config.toml
n_layer = 18
d_model = 256
n_head = 4
n_kv_head = 4
head_dim = 64
d_mlp = 704
vocab_size = 4096
activation = "swiglu"
norm = "rmsnorm"
norm_place = "out"
norm_eps = 1e-05
positions = "rope"
rope_base = 10000.0
rope_fraction = 1.0
qk_norm = true
attn_scale = 0.125
bias = "none"
tie_embeddings = false
parallel_block = false
init = "uniform"
init_std_qkv = 0.0337
init_std_o = 0.00561
init_std_up = 0.0337
init_std_down = 0.00338
optimizer = "muon_variant"
lr = 0.026
beta1 = 0.95
weight_decay = 0.02
lr_head = 0.00633
grad_clip = 1.0
warmup_steps = 0
schedule = "cos"
final_lr_fraction = 0.03
batch_tokens = 262144
seq_len = 256
doc_mask = false
train_tokens = 952600000
steps = 3634
dataset = "wikipedia_en"
MLP neurons of a small language model. Each row is named by its layer, matrix (down: output weights) and neuron, and shows model dimensions 0-255. Each number is 128 + 24 x the weight over its row's rms, rounded and kept within 0 to 255. Numbers have three digits each. A neuron's up and down rows have the sign that makes its largest values positive.
After each neuron's rows, "fires before" lists the tokens most often just after its 100 highest values on Wikipedia text that the model never trained on.

L7.down88:163093094165114111139127099132124132118103147127097126092135146138118186097135158147106130115105103160155158145180126180127138116137118047140126102117119157149142121135119057098150127135120145129138103116115124072135161092123124126121102089166191087159099109116119152128120113119123105123157109108089143108118119071076108104156136136107097162124111125061132115143146134133146118098134138118155111150112102143115120165118155140129130138099118122128090115117126112156131136141161128127139147148151173132138133119104162112109123147118096123126124142130105111125157146112128121123157082113159127076114141135167125121103136141140130119087162144144108142124088086170065058134130098177140157122143149110142110100139137133145132147139146115139098107109110150112146076145101126
fires before: ",", "\n", " |", ".", "\n\n", ".\n\n"

L2.down225:139150134127121080107181089146122142127126168138139135094169202149093117135130138140117145127171128111131147153164140134117119111132110124062172097115145140160143111132166124129113162081129132136118111108103133123128094142135133134076107142121137133119117091134097133131102107126108133133164126081149099139070141139132150141125149132144152141113141143161160150120089141127134115107130118133102127115134120103110125079113149153104122218151153113116122096132121123098116124120147130148143141123127074108123171143104169130130130072119075133172140135154111154124131123080182149129131190124166110147133133145139101118133166128175093163140161133126119142174168140160130131130178145099158145144112167119111150124134121095142118123143143185142141130155116164142137147135155140
fires before: "1", "8", "0", "7", "9", "3"

L5.down440:141140109152098133112135106145202080147100165115096128129117127118120154138149177161149122145134120113139147125120091135090090156171160136143085129145076140117133099167101090154144144170129104159083136079114118109090123140144089081093125094102172135124136145127114108142118107133085153134132107149126108146129141149134122105130120112142142136124084077110086110126153161166137151130088131152087126112137150122102141144148112118152127121128111160130114105117109118074095148117162103142101137108139137145111117135131151119158152159094142109151152105144125130148128127121082148156112051095103090132127102146178139179103132092162108150141115170111136149093112118128112110092159164131117109160137131124107145103156138152121121142151158119089123106151097122128156137155099138
fires before: " ", " the", "ow", "st", "ong", "field"

L11.down36:107148172090122150102141089110139141154136128161163156143126152128115108125135117149086116083108112095117171153118113111116158157119094166147116122150147107141131137154150114054116140157140137099107145111157138159126140135168134151133107141148151115131137150097165122116157142071104120111181099114124171118151104119129094120146085125096141115145138111096135131104122159120166145106131093109138138141118119121104158107134115099160104140144106145113139045090121171124150112118092087133139160142138157129119106098111141118103146112149114160153106125101122092107105167122139109095132129141148109083148115165155118143137141130131148142126062163139104097135135124175092073126103083126137144124124145157120089107132139104158110166104129159165139149139124151090121123180154109
fires before: " (", " |", ","

L8.down53:144125146147065107158107174136124173116080137138119134146112136155123152137131184122113161096131157085107111110115135122164098137105107123164106139112105144083155125117116112135132087124120106117146084140135145144130138129115083125121130118091104126131159126137123141120116112129165146085159104123112132177084152114094141123109135137099092143103125133144125148138144103142099093175112120103129115150164126124099133106150131124146114133130138066130121141122140136121119127123190135125129091125166091128121161134126108140143160100099128079097145136152136128162125159163066162090158131097139113169128140089101140125122093123090113118118120164131149160108118123157131086135131128162113162131172096110042114163152152174129117094138117148116134128109087091118105154157167105
fires before: ".", ",", ".\n\n", " to", " in"

L14.down499:119151120133111105152138147128124142126151166108114136156128138090128107138165124152107091103145200136144123135149136135151137134165115132148134100115129099156120176143082132140148070105092117152136134101132089116151103104126098116141133114090102175129124179126103131103092121137121096116130071101123121100128127085129104153114109122103071138132087117144129191120130133132106121138153141157139140179166126096138154131158114122129124131088185113139118105139125126140070118139135130114090132125147143139147075168131152177114137166149165101104110143173106161127127120135101181158136164126090156120085099075128140113132107112117109133085165095136110120151099107152177130103140118133095101105144125161105122128118129144130160092104139138102114135160146155160146117139133103
fires before: " "

L13.down418:132123116110104093111131149144164106085098147093121153145161140117095076139102128124162130120108142103111142168148128147154129156111131120105148130120085133109141110132140127106143147142136151083141115132148154118124082150119095132140132149118165138118123150141099158142164205158124159127057101115098126133129138139128143152106132127136133154109135133119122151115146071120127111114090146112106076113151097111122146158132141164140140140153154069170170156160147180155109110117107119089141095131159133132109131126133130106139137112112139129155102138059077088128146118138119147158139117175111137126094132124098137152121116095171150127124123102158159152131124164095116197171132123096108131154080127118095140137157150111095108126123103112126124095172120096111146088127111155
fires before: "-", "|"

L7.down689:128144148116109167090092125128155141150119141140132155109134090102099129162175109076147104113133095113155138162152132092149135095137104097140127136147175128155077113148140077172161146121100111114107110095151137128109169156163099126111117169122138114102149115154132132131161136132120128085101115116174131087123097131124102205070162121132125149110079153149124123113123114085118124093099125102114141149105108084151111112141090155146148118128119106087119126131175147128130133146098090149140129122121122121138090078130132133143129107130137156104138137155119087141136179084152111172133125121138077179124066135117147157122100147136130086131102137188108146112122145144136098164124120150153159126118149137099151093160112129119120171132128131132148125128134136150121108129116129
fires before: " ", "1", "2", "0"

L8.down219:095095140133095080131124104131131125177099157118150167162139140122154147173155138102093185149129135104129133129169140140141156146116077115177154121136134108187116100108147154095143113107097129117127133112127137112145164146159121157122122096112115119156101108129160171110121142141168156055146111172151136140075113103139108117118112133136123161125134167104145100139114144118127121115131121167089097145132140166134113136180113107152100137158129132192151140102128174122153132129106143154130153081131141132110149143134138123119126116144171138142135122141101119140118146186145139101088102091117107058097165146126087123086125103099134141121125132144121104155124124124103132124152147139102120096132129145133103122145122084134117175131098135099104147179147154158123140101109164
fires before: " ", " the", " August", " July", " May"

L9.down412:130094144126157128112098105105155161059121161132142139141082143159090148111151107134114160131115148113124123116148137133132118133152182114146146142143095138142147105131126115084116138118147139107158107122145143127138124135157112120188155127155153106113063145156124109119154137105134143143158100145133098174122088061088113128148067122138123101116069100095135110149163099133141092134141134105124141110119143123084110185114113144142086135128140178123157143173134104124150159129170156138107141115168143096133144118117148117142152107094126128134145115099103166138125149103152106119164079132159105104145145127110121166090158122154124168130197116154115124136118113170102120136140110124149144122155121121146094117150114099165131149107168126121161107136096131164127143136166103
fires before: ",", ".", " and", " |", " in"

L8.down652:099150085124148142099186139139123142130132126116103098116132101132132105108150138108123132116126132137132109135126113157056120111135186128170101122155094133131110140164124137127143162132121142091142106171142161133077155115161132125135125113138148135105130120124152097107148114132156175139168093114110157116141096100148101158129117166097145107113121145151181141160149143155139075168121138081103115136158156192117120129084132137096144134153144128092176127131142121129104135090090176120127187139145101130167126103118174127095138092140112149111062164114103165120120131114131096146151144114097157116138135174115092106141154113159111122179115136146122127142136113117134123141118167140091138132128135132135146088110149151104142164148081117152121140144153176101147127104120147
fires before: "2", "1", "3", "0", "7", "4"

L5.down672:113121104142111104123133132106104107101074127139067138146125137102166133089150123161081152123159162151141116156155134136107158115137124084123127107124143097103123123126126110134135132160111105168131129111113159090155123127097076115133138135156169138116102159120095130145145177147169096139173140111110115138166089112132157171098118087110158129123118071133124070106137136112130142121130171164151142142095125138126156141111117120122121159163140159100097118145142129125115151170095119132095159144168169105115108162175167154125118150136158152136179143099139105148136157134150144125126102141124105103154128069135122118108139143182132115128121115161117100126139138104110127135117121124132120122097138139127156074110110117182115118165092117102137108112131163083138106175103180
fires before: " |", ":", "==\n", " ==\n", "\n", " career"

L15.down26:123139130080142137143104183110160176134094106080063142129113101152121115147114095151115101146134127146153123139120117143116135114137125154136128145108101098156121143136152109104161105134079132144115138157117104169109156169106090089155150141107128113110126108108117132107128157167096100150119145137104073168133167111151172117127097116152074143099113121085146126129168118129060118102151123140129090136129159122152122211146133092126127148096157118113123091122135133105088141128105124142122115149098141134172136134114144112110146109140136127095160125145111118079120111102139141134154106103122162127131090090107107133168088144117080109089126134121152130155107134093142171150133125104127087146106119108163133128125137122142156130111129101128103098140173150077160125151155114
fires before: " ", " the", " his"

L2.down357:141130178160125144123111123125171133094107131184092128124092133137176113163097113146120092099122111112152127114118111141103169169139124139148104139134145122154113144157076102133153111085158149124088101117120128106131132132119116148115109176153119132124087109139120095142164144148098111145143129172135098124112139109131190115123145160148161137176151133123111107126133089113094128120116134108123139102104149124157109142107101115143130131160095093129134131142112092135144162122085130086131079122088140159122135096142123128187110160138123161129139130133113144160163110132128120137130073140136125110098109154113105152128165092127083104107119108122165082124100116136111185166140101097124126116167092152145144169113101152160130120157096171182144152153134108094112148172159136
fires before: " "

L14.down160:144154140121134127136140126127104128119146125111109133132158163108126161127145127114114121097134130128107125108147136136112151097146114119136143103110101095127108178147112127126127147139099153138144112148105150161141144088117173181112113106138145158091094125111132123130102102123142144095128105135103182121151103133152111108142112130166143082162106117125150158124081111131144091165111139147111119178160164155096122100145116164161164137148196127079119174156105170090163164102166171122141101155090107120126116123116139129108142113144112105091106154133150107118113159088134139127148102169152170141106104084123111127088122129149102082146119146081137146137125092175135105115122149122095152142124141138111123133133113124165117179082092153187158109091130091142158159113157117
fires before: " ", " of", " now", "a", "-"

L12.down403:143153096114127143122126127158127145148143193141103126167121105138093160104132117170106133148136100145125138116102156111107109181145123126079151127128156115088146130133178127142104069082157138098118148067146098104123175094092115133140122125092088112125142096122144118099103154123129144076130103127147116126091124140147132115114116131142138094122113138134181113138127089165124117120124131141122129147105153166139123105135132135153162119153094149115124090103137108127099116183133087157129136113147112145207113151110164094086133108142164151118109112145158141119141139109123104141133126114087094104154087137104154128128125108091133131145112102143128134126146139088135144164143098142108143117123153172091083146116082112164091135141079140075140127104180123123139125102150131
fires before: "1", "2", "ch", "3", "m", "4"

L10.down418:108128122101155119074158132161107111110096137104105166148158117102089096080088111131138136103118117159139145122134175136105148133129154146103118104134109083117155110132109160117135104124130122131154136143133119173092135125130114149150136135150111115140165123148150166148160141112139142096147143146096132140111154165167081089098112092119110074125128128160153136144185142122121120143129112170153145136112133153156133071138105139145165130125131137186166172145098091106142137093140152117140150140132114131106110115131163111138124174115133102118157148111110134153127144136097097127126099121099141195155119111115153103135150115145126126152136127131093136088143125146169146111140086122159108193134170206171091109102150107130127144134155127119148119090158092146132156103127110
fires before: " ", "|", "|---|---|---|---|---|\n", "|---|---|---|---|\n", "|---|---|---|---|---|---|\n"

L7.down575:144138102155095083120137102139133098136130133165125103173120119145154147100134120132125096135147116121145118150137124129129089123120153071160117088135126162084143143108145096163108097120116096144124118146177114150138132121146146141097122114143146094077129168120147139160140160061093137128129091131079107169169135099145138154126104113132135179160105115112131125152097135098122093124151132113132097143147095132107129119108133121078137128163178144152143124125142163154068080121164160094121138115174126114108105182144127159115161119103153150104126150114126165122087146142096101173156119109117150139133166152132097114122071115112130113131114138158145152162158086139189142149114114144107109112125097126142135091144113106092142150126105157130145109143126100123130094143156109
fires before: " "

L10.down315:124145104117143088122191102145111177134145129152087128111133119138151162137102116136131208109116122134093118119136132136125102129154151134136095104120137101075191136129098152115121128109116122103123159138101145131115140109120110137132107170147119136112112079165099106138131160131146159115116113132153120144092131155131110097106121177095103111143169149113133123137124126105135159139141137130132141121088104144170094119107118137139120124109160145129155119114154163151092095105142128130106128161132136130194118159152150135116130169154153125149116117134169141108123151125147107069120140139132107164112121114089130158143129132148131132089136078117124096093176150109164146165163077125175114117090183163152096122127123148154098172074116102128164099108088118142124103140091120
fires before: " ", "1", ","

L15.down144:059152083124125144089122106154156128126148143091092129139083121098137164110142120114112140146152145147132133083124174097073072126087127157143127121131124151133165084136150106089133168125079126098123145168161145102118158112100121119140192168103122144125130115082130119102100144130158147098124108132157109125088119083124158182125120128095110129144093124138150135138160166147160088160126140130085110131136130101108188142133106117147144078169089162099140125151133129150128090117128152128094135123140103126119097100123097128111150106127105175143138145137136139118152174157131124140120119146139159103111095111151130149095153112097104122129154139127137147139114135096160110140090143115143138121115152145089143117145116122109129137143092145157149146125132151169167128123179105
fires before: " \"", " the", " |\n"

L13.down33:098095124124125156117150115131177137105114139131117135091139095142133136191135117117144160160149133146135095098127127149061121125101099137118104070113157123102133140112137136147130156155114102126152133143143157096108150115137168145119157196099145121127121122094128137122171138140157121120144144155105137092184164116181144110099115134113136152164158125058125095137148102136146102126118088090108097097099082121141122177107127107110121101102141155124114103116148124161164123124105141130163107131160140129108139129137137119193105164144170138140111083104097085121134108124150134107090142130094158130137152110152139118114130119130128157157105108146124105106082138129105174093112095103108151154165177157132115184103095130132166115129109112143140143145124100115130131106131123
fires before: " ", " the", " addition"

L11.down393:158137129137139136153104130122122141187112099160154118120128137150106116082131176129101146142160113123115131180088127188143140112113123142193115131116126094131122115116169108115133122149113156129108125127088145130128140167142117162164156131140059101117153119101093110171174097146191124137137154148099143129139161130128109150141124163090108140089114129158098157134128155118127103154156117080108147148109091114109156083144112115173092123165123114121113127188151147074130156149140151161098129080116107138122124119136129141173128155141120129149113105133152114106109129114134103092164113172152120162119155136141068135112109115092093139121144111125138146134160112095128129145135134167134158109135156131109132083134120166099154118130133136141109151103159127146099108122157086
fires before: " by", " in", " to", " as", " for"

L12.down683:113094123130161077090157159152110109149150139140111091162075160151150123146158158117166108136126050093130121132125188115106101113159127169146128108122131118147157082144139152102117096133137108132097148124115147119142128095121141138108130105159141151123096162131129146102152134087176190151137124139162119101154107135128091125112163127110121126139067140131149158118143125124129143114145130125142121110108102128141138109173164164144162119138089085094104103108120131150091150154112099099141121159140151139100137166109109160114096113100153089131135132124136167121131145123133143130130130112122109135091103095172092128163108081133154153110124118181131114097139137152145128075120063153106135140116109121117181173146141109116134159115134156105114113140113097142130098136116140
fires before: " ", " of", " York"

L12.down637:126157114139139122114128129163126117117117164150145143118094121071126149085108132163089128152113123147135156144142127104120144092078196197125169156115119092098145102132111116150114126144110177119135124119157139111148137132154144107116145168155128131148100141104093087116115155155099136096108136089139141101164112096114101147100139137158138107137142123168117115141136135195115106134104137095085097127177128149114155155133153180129157114117127116150142132107123134103127121115160148127099089093104149081128112116149113098132172142156127132126129137145166124117142161162131123105194118142141131088145122115111083119106102115216132124138152130138140125126101114096149073132148133122128165124142154123119203144128130102104131096090115140151123123119140108161128109116129127
fires before: " that", " \"", " it", " the", "ing", " a"

L9.down330:134163105135081096134159125139170085102104122131150104084148145110108152133133136072120125126125125119111156130105160108133140142101159112118124134091048104118129146109117142126140144117133130155112135133119057101121126145100112090133121130132119159127112125142142132124105119126122142144147084186118132176124156137141128109127110147124142158148158127177081190149113121101117163126105160122161120061091126138105154119066147122118117153087136116099149119121106149137096160168117104124141144116111129142098116099129145152157143132136098100111171119130125138135128160147117110126117108135136112126144146132089139129139137101137134127193086160158141160139114135107090153140139140082097134113162115138169188120117126111114148142129116096144146171126072107143178110164136175
fires before: " ", "ach"

L7.down522:107105097175114133102106146143180151109156126123128109132168151146090064133108156154118110098145124140143140136133135143147137150130145121085129176102121155145135151137118106107148151106105148127144123128101145129125136142150124077098127131094138131092138120157121123109113140104153162124111130169147087133095066173115136138138125158142159118173116142113117173113154122106089097106146117098106101127149080113116119110112122149161160073110160163114124144094131066162135110081156119130145148143087114155139159134109142112150132124164148154157135124134125082106126092139168111135107134149112123114095146130104122124076079101146174117118180125092166149145086129107135166126134080173133143112125107143122120133109120146120152115120118148096124117106166151118158109124172086
fires before: "2", "1", "7", "3", "9", "8"

L12.down470:122118147160136165123143103107164157149127141143152127152170145148142143160112137119132173116117113136176103112085118141123167127099137158116145114121101120141140175101105121085110174175113134147114126142090103143167130118137127157131105129113135107180133144150158129121136116129111153105174097127157118125113126129137113096105164126093201114138127116133124151126100094176164140121149112133118151139162133129126107100118137141207134099085145094079121113140122164108110134167152119111140084124078100117086108124108128140096148130110119131133142153139092095098137110127158097151162108117122119127119118149107142132126108140146137159104134167062129167111112139140145110177110130113144137165118110067095114149111137123121127112184136193154129135134079148152117114116107117
fires before: "|", "-"

L10.down160:111107125112098145130107141106108118102096175127122159157143145148134102126105150133163128136127164125125165125110133159103181111123157151126161127113112145105126154073146132098126173095153140153163125093123170153129079167110123149114108154097123124092114147138117136101132136138105153112075159107169117077124095139141149132123120081132145149114126118161146157114127144117094170129095137072169139189173117122154147111110131129135129089101108140130092103105126119132148151131125117125119115152105131122145122094132135124148126166104136125151121126164154150119112098146136142156104120123083093106138153126128188157104128102101150115138146113095173132078124141107102133137114168138126166164158135080090087117124091145108125148092143070120149085131152089144170131110149136
fires before: "-"

L10.down410:064180125122136140112137129133145129096130157084149140135154125154154109125129153118109142131106154137137126169135153125127123117164119131117120086134149096137135128153148116094109141129124113096141145115136130118120182100139107113093132131150113121161097103108114153106159127097138120127077133129122106089141132145098170151094097112107115138101127150125145126095155123150139143146091123140121159097135112131170150139163137146135132124111089137133116132124104107141164131101127138122141143106080089107153115085130140165082162072134161121079138099143123150094122151157154179212135131141139130073135155117120086076127138118103156147145111100123087122106117173131126129109111133148178141128158134113074198111117144139097090136131123142099124116119152103119132055126146095
fires before: "2", "1", "3", "6", "0", "5"

L9.down659:075062146119091093126083110127119137138104179105102118121133150141103131153169140115091127147151142076083151132114130128126136129134180128128091126142125120086135111115130136093126138095115148132097122081115160112064107104112138140141142106164161128118132155159100104147106124164135141127132141134101123138124148089121119130141074151066095166091136114132135103183129135121140107097127085169129158135113184112151166096149144129118113111145173142099119113137122136081117137137141147099093139153180157146117151120127148104136137120094114107118110143116067122141106137122118146120152119114121140115152141117126115136144114116093129143097126159155145117157084109149079121098135116165149140147123111164154131124129149134135104135130165137141169081101063122150128146165138108
fires before: " ", " |", ",", ";", "\n"

L9.down10:095133103141127080126197078115158103149119122128087117159135137136099135148161127093080126097138133093135097094153110122109140146138171120158089180148103114105082100121122164144148129163157087104104138128112134072124094138185133092139104135123142140161142138132141146117140136129152158122154089127123122148113198111125111105127100127148118152127123104101099119154124136167084114109128126110126138127129116139124149123162093107121141126113109117144158090099059127097150145122076090117168144141179119151145124132136158096115135136130106172135135160134110129137128120074129172134117148064137152126151166155107124139120144086136156105141112161128098136128138134123124125102113183164139124132138132111166160089127155122136104147154146137107132152150142168109137137141139153
fires before: " ", " the"

L14.down143:164139096204128105145139140130165117120124101066126170131160155150093093101132142145148120123112089114130132173145099125074143127115131131118175095123108104149125144079087156152131160101117112118140139120139148149144145158147141145141162137132120087140119130122163157140194149094107109151114134160065162143134126102153143135104114127144127126170161137120140146170102122116108156153119157132170148120122117126096126109140158126062146146088113181131133116135122151111119121129111132104150146084142159158106128144130129119147070089162091112117125095112128133130118132149162109120153104091091100134126131127135094141115067080123113108074113129157101140123113109138147137155153114093175102137107126129117163144123116129113103162144122152142141137123135127114152149144139083
fires before: " ", " Best", "led"

L5.down66:171169165070150152109144131144157110110147146108103118077082112152121142138143119143142090135128137116128160109151108112112150182152131154172101165130149138123123161113127076134137108142167139090152187160115125152107107179132139159122130132122145161126137128118114129118125160137188141129110134141111111109151118135144154052108113110126099108093157089100147147113155151106118128147132121118094126116113169124145147174128139166107087144119120098102147122155140104162142141121098114124129098151087172134143098132112114097126100142101167156133086131125130138088126141133121133182100173142161107127117140090108117169122133131098128122156084105124150113115153134113087117119151109121139066108123131139105112121117088117159126122116137145161167140159071108123112101134154141
fires before: " ", " addition", " the", " a"

L12.down204:069145138186102142131140152089153150153104167122089075169125148100133088151150120092135088165122149116124109171150085160116132169135108136155098114145122116121141149141130152138131122118109143154134163123139119158148099128144105129159135139107121158147110163153116111120128130107156149100155109160122146155105167133153147102107116122095107098132171124075155145128092104162097155137106123171129122108117095121104134105130119140115144146099098088166099095135156099146171166131143103123098123134112153169129146192136128107155120112100202139141094125157113115091147116156108132126076132095124106087122143146133097152143124109102131154116128101158163099127119145141137138143144131161147130150167112153116133113150139138112166128138102142098143098189149121145149144123164134
fires before: " ", " the"

L10.down46:113162123133115128103167144166113126140149098160163094161117169142127117104136096159148084115118110139119161183116155135152130131149116126124108143127146149161138143122105147127138144112083131121076096159103087179138093105174124105133123067160094125118124124174120120120157174141166163106112170138121153119117105141152093115106124126142174115173130119116133083116096159097156160145123130155100144114160104103106126142143106148147126116152138154137091111127133159136092162125120136106162121136102163126169119130150122107104128146104094160100129127147072103111135105143107145104117126114108084123073137138115159171177105102129121140123135134148116125085158121128157124096134121151098102136127124119155152163152116149125133158096182146078149082127144108157141135153159106
fires before: " ", "7", "1", "2", "9"

L2.down694:137130105149117121118096090105134147133129152151131098119154125119126126120129121102140146167172132135180112101172168108106111126171131143122151158167168154090146143150105112157100174114106127146111124106111121135105130131115109109129152158114123139095122107147136165140109115089182192172106106110138086106173141167091174147096102131133101135130127119142122117088084148122138084126107124139142128112159109075129126100149122141169139190149111117116138135126119124117135120147106121159138118195109121154086127110133146151118149090112090136115108136099121120110081102125138158121138163145153122111113121167129106125098080125162149107095150094124142120172116198128140119162150125140122113118202142124103155125135117135134132154119124165084108140127124105126164138127094099
fires before: "1", "8", "2", "6"

L11.down688:172114163120150133143090123088127176134135159089154082107179115125162167124069166149082174145126139099149140120134139124144147115148134103136142127119095109120122098118124117075102134098107139124113168103105129131129111142134108134151082109143121146109107108135154161103112127114139140119140118129107111133147117107170164142161121140136114140099131107130123186113113086112124110149138127095122135158138160135096124145157130170158132121096161129143156163172107133123152173157164146088129128122137161125070115141109128105115131123148183141093170136152119147126166115113120087107114099105139110114125140128097111159117141133123167137084151084135136166133119147149100196144097164168138176165149143102117106129165150139119095073139115135150102124128156104135128131153112152
fires before: "-"

L2.down685:130152129145113107164147093089208164150106105119100116086104149127108119140159137146112143118106101115082104138161102142071128111152128151154136147145135129105130104122138087131124114152132120144136132134117156120155080121154131140111131171094108117102140099103178143077130167115095125112145116113094107159092146131117141138124143133172154130114114137154103171112103138122124112154132163103123070125106120131107128101121098129132128112157198133147108141115107161152145122120115075118155116155143145134099130108116152148149144161111163162107128148134127102106121129119116144147146094153085137113119121133104074138107117113100085123112127119156146115168146123149162089159133196171117105117151109162111111099107146133108086118161121127124108115092114131091132148071176153
fires before: " the", " World", " his", " a"

L5.down204:090158107115121121088148108174132167146133136153126120154165111060114131169136105141180134117122151154130112098160106150101108152104149147184131095152086097109120132127101120145145155112084175125157121123130158129136115081134126139139105144135149132140137091125065119120143112142107153168127127138139095154103151147101146147146159131128152132093114132164154105124126118122110157131141179122129132130112148179142102103104115172134153101116095163151141121116127144157112154181076123183120172116150119146137117169115129160102157143177135123129091119116092093131170153117161155143111133144147112122093092156102140101112178129135123172118100135194114134109141139118116169128144156125133129111129162149125134143129111130160108119116113116140130151107123123091130109086127081
fires before: "2", "1", "0", "3", ":"

L14.down697:118142079128148106132173141085069115155093137196081125113131132127135138119144184103125128121116108148142135125153110120130124081081152110160123098109148127174138140131143127125165099110115129156113124159181151097143111100145125092153113121138126088140104084124111147111109119134172099128093147155119124144105090128065132182121117155123116122118094131145127160156144113103133120093118108152121098128118150142096146144150099123153165125177133123105117148115141116161140138164093093105106150138120152098127149104101154129151128092168150130076099122135152138135103150063082121143115133147118103133092148161120125119110157152135111105118115148115139125114098116107106142124078115124178101133128114152090121136129124115104093092123123125173150087133095131160142142087107097
fires before: ",", " ", ".\n\n"

L15.down15:123125135145134100168149100097141126135135129141157153148077162119149126131147122160127106112063179125132147143128117142095102141152137087094118143145084136204129124109096152123132114128155154155118132128145137135170125153152105162133122135100119096111115185129118094123164153104136112085149132154088090145123114098158119124139123128118119096156133141107068157132116126143144160110087151134109150135107144141087124099124148129133108142151110094111141080124132136142094164146178120079151162142101142130173106137111114137123137116135088133071124107148097082138108142154095133162131135122105145136107146114121142108113132130105109138059153157098133125128139156148163162136122182149114118179100145152129135132120175089114139147087139158113110117150158113117151179125127107
fires before: ".", " |", "ul", " ", "ons", "cent"

L8.down376:157122134103130135140204103115174116117122112113100110111100082123126146151142134103124117126159140130123098119116082132165143076126144167122117191122129140120119158105084114133129141122116114138136132133130101113129134114119136109124119169097127122121110180110115119123151136144153130135115114132115096144125161110159087134162163161113134107131140100104170111129106163131091117141107127116107110116119162115141124074122156146150144133145136115139145076099137069146116134092162109076148162115135104160165135148139167158095163172173149092122096124120163123108115083114121156123127174152099125130116137124150163141132135104137115165133090123120122106176180111172116127153145165157087153129153128127172191139145120125138145085194112141148129130154141112104114100112147123
fires before: " ", " the", " addition", " July"

L7.down112:120122110100181108075120134136172109160134111098136142087135162153127090123174151122116108145093157161122125119146163137137109131153167112122135144169085096118116172125160155157138150138137100137142138150129154124106107115159104167085162126154070133123135118096095131092134137127152152164138129104158129137112111125116128146162102128136149140084106131141119148153135144102120117146132135135160129118133154119141117143132127128105172171079154134103157070154126130177164098191090138102124177176178131153116096133156150103122141127138144098121133150161116124115138205132153154181116132132137104080146109127131145079134123097164113119160133128127126122142103128122107168134119137136147130143096158123145102103111136114123120100124156105128109131176143104166104158145111130
fires before: "1", "6", "-", "2"

L7.down418:093128130103116177113169113163117155122121134131117109132150151152133152121136162093107116103119155128125152153132146130146144098150136130147154127135107123112157160096138133149108137118173134114096149124149129117136156057091132142173153147134149162054120075125134150093116153136144178135141050149134155174125144123122105139086093148158124159172159176093107165122105146087132133107135085140138102125120145099132128099116130104122162136120191097139173124132127092165117145129113128184124152129134150134149142126147092136117138132138128123142119097133129122165136111119138073136110118084111106121160101114108167125095117122107123167126118143128146146117141173092182154152112131111130134094133143124136119132173161084110134153109157171137136146142112122162126099111145134
fires before: " ", " S", " —", " %"

L15.down133:116156121087137142157149126079107123107144159152148168135114124113117170146135098112116142125118148138114149151159124141143100100144186145109145148154158101116158116135126112142155092093132132146131114107114138161122139098127149105124087116122125140135084121104119100129143115136088106093160126179164144114105157066165165150090147173143144126154145187130088116156092112141131091105121132137129092104198108175093160127117114135113132131138142133130132103135128140122167138126113147170131159137142150138169136131163121115123126098149127148147126134077123134102119114152123136135100116118128126118130135132079117092167128118182145059130141105116139113090111139096155118109168137139083114102138189137112116135085143132156153121139071148133097119112121148143165130071152124
fires before: " that", " the", " \"", " it", " a", " to"

L8.down494:164081137101138093143182162133118117173106133122137097120144178126116119101122123142138109105128129093138148130148136087091092123125131117095171102166134142141097129144137197135135130138108128173119108130163110153126106115149151140123167082181132125143109122143144127166131179136115133148141149126172108124176135130119113141139113142130108133117157103127115129135141093138111112141129136095116132104151106135123134091120111154111150163081151113085148159119170123142091138189095131172118074119167135104090134120102198139126146128117164117116133154119136129091106164072161171159125163126135111144125098129137133103157094106110118149133167075125148128145136115123137171084150111137151155120115141147132153105100145129145098176091109153125146124104102100139151104125133119
fires before: " ", " Goals", " |\n", " %", " run"

L5.down28:115077125155166115150106111129076147131113112128106127088140118083132142132145118138138148166117137141153127137105140120127143102143110172103150113136121054090124158134115070128111127148137138100119143130162201131127145087115125158147109132114097136102138119117113157093130143166112181160092147101112137109086186121129087121109118154138086092113141130105113105130115166107131136086146126154154135111099141150107152123118165066133164119116122099118105143110145144131126109116160108133098142130104110133122088106109120109117095138128176136142110114173144143152119137144109094113069101187131161145113156117129115120148132145106143156110116112114115130105119152068116143132144097133160143131151111110145116129146134089127147115091158083133106095088157091145089118142101166
fires before: " ", " L"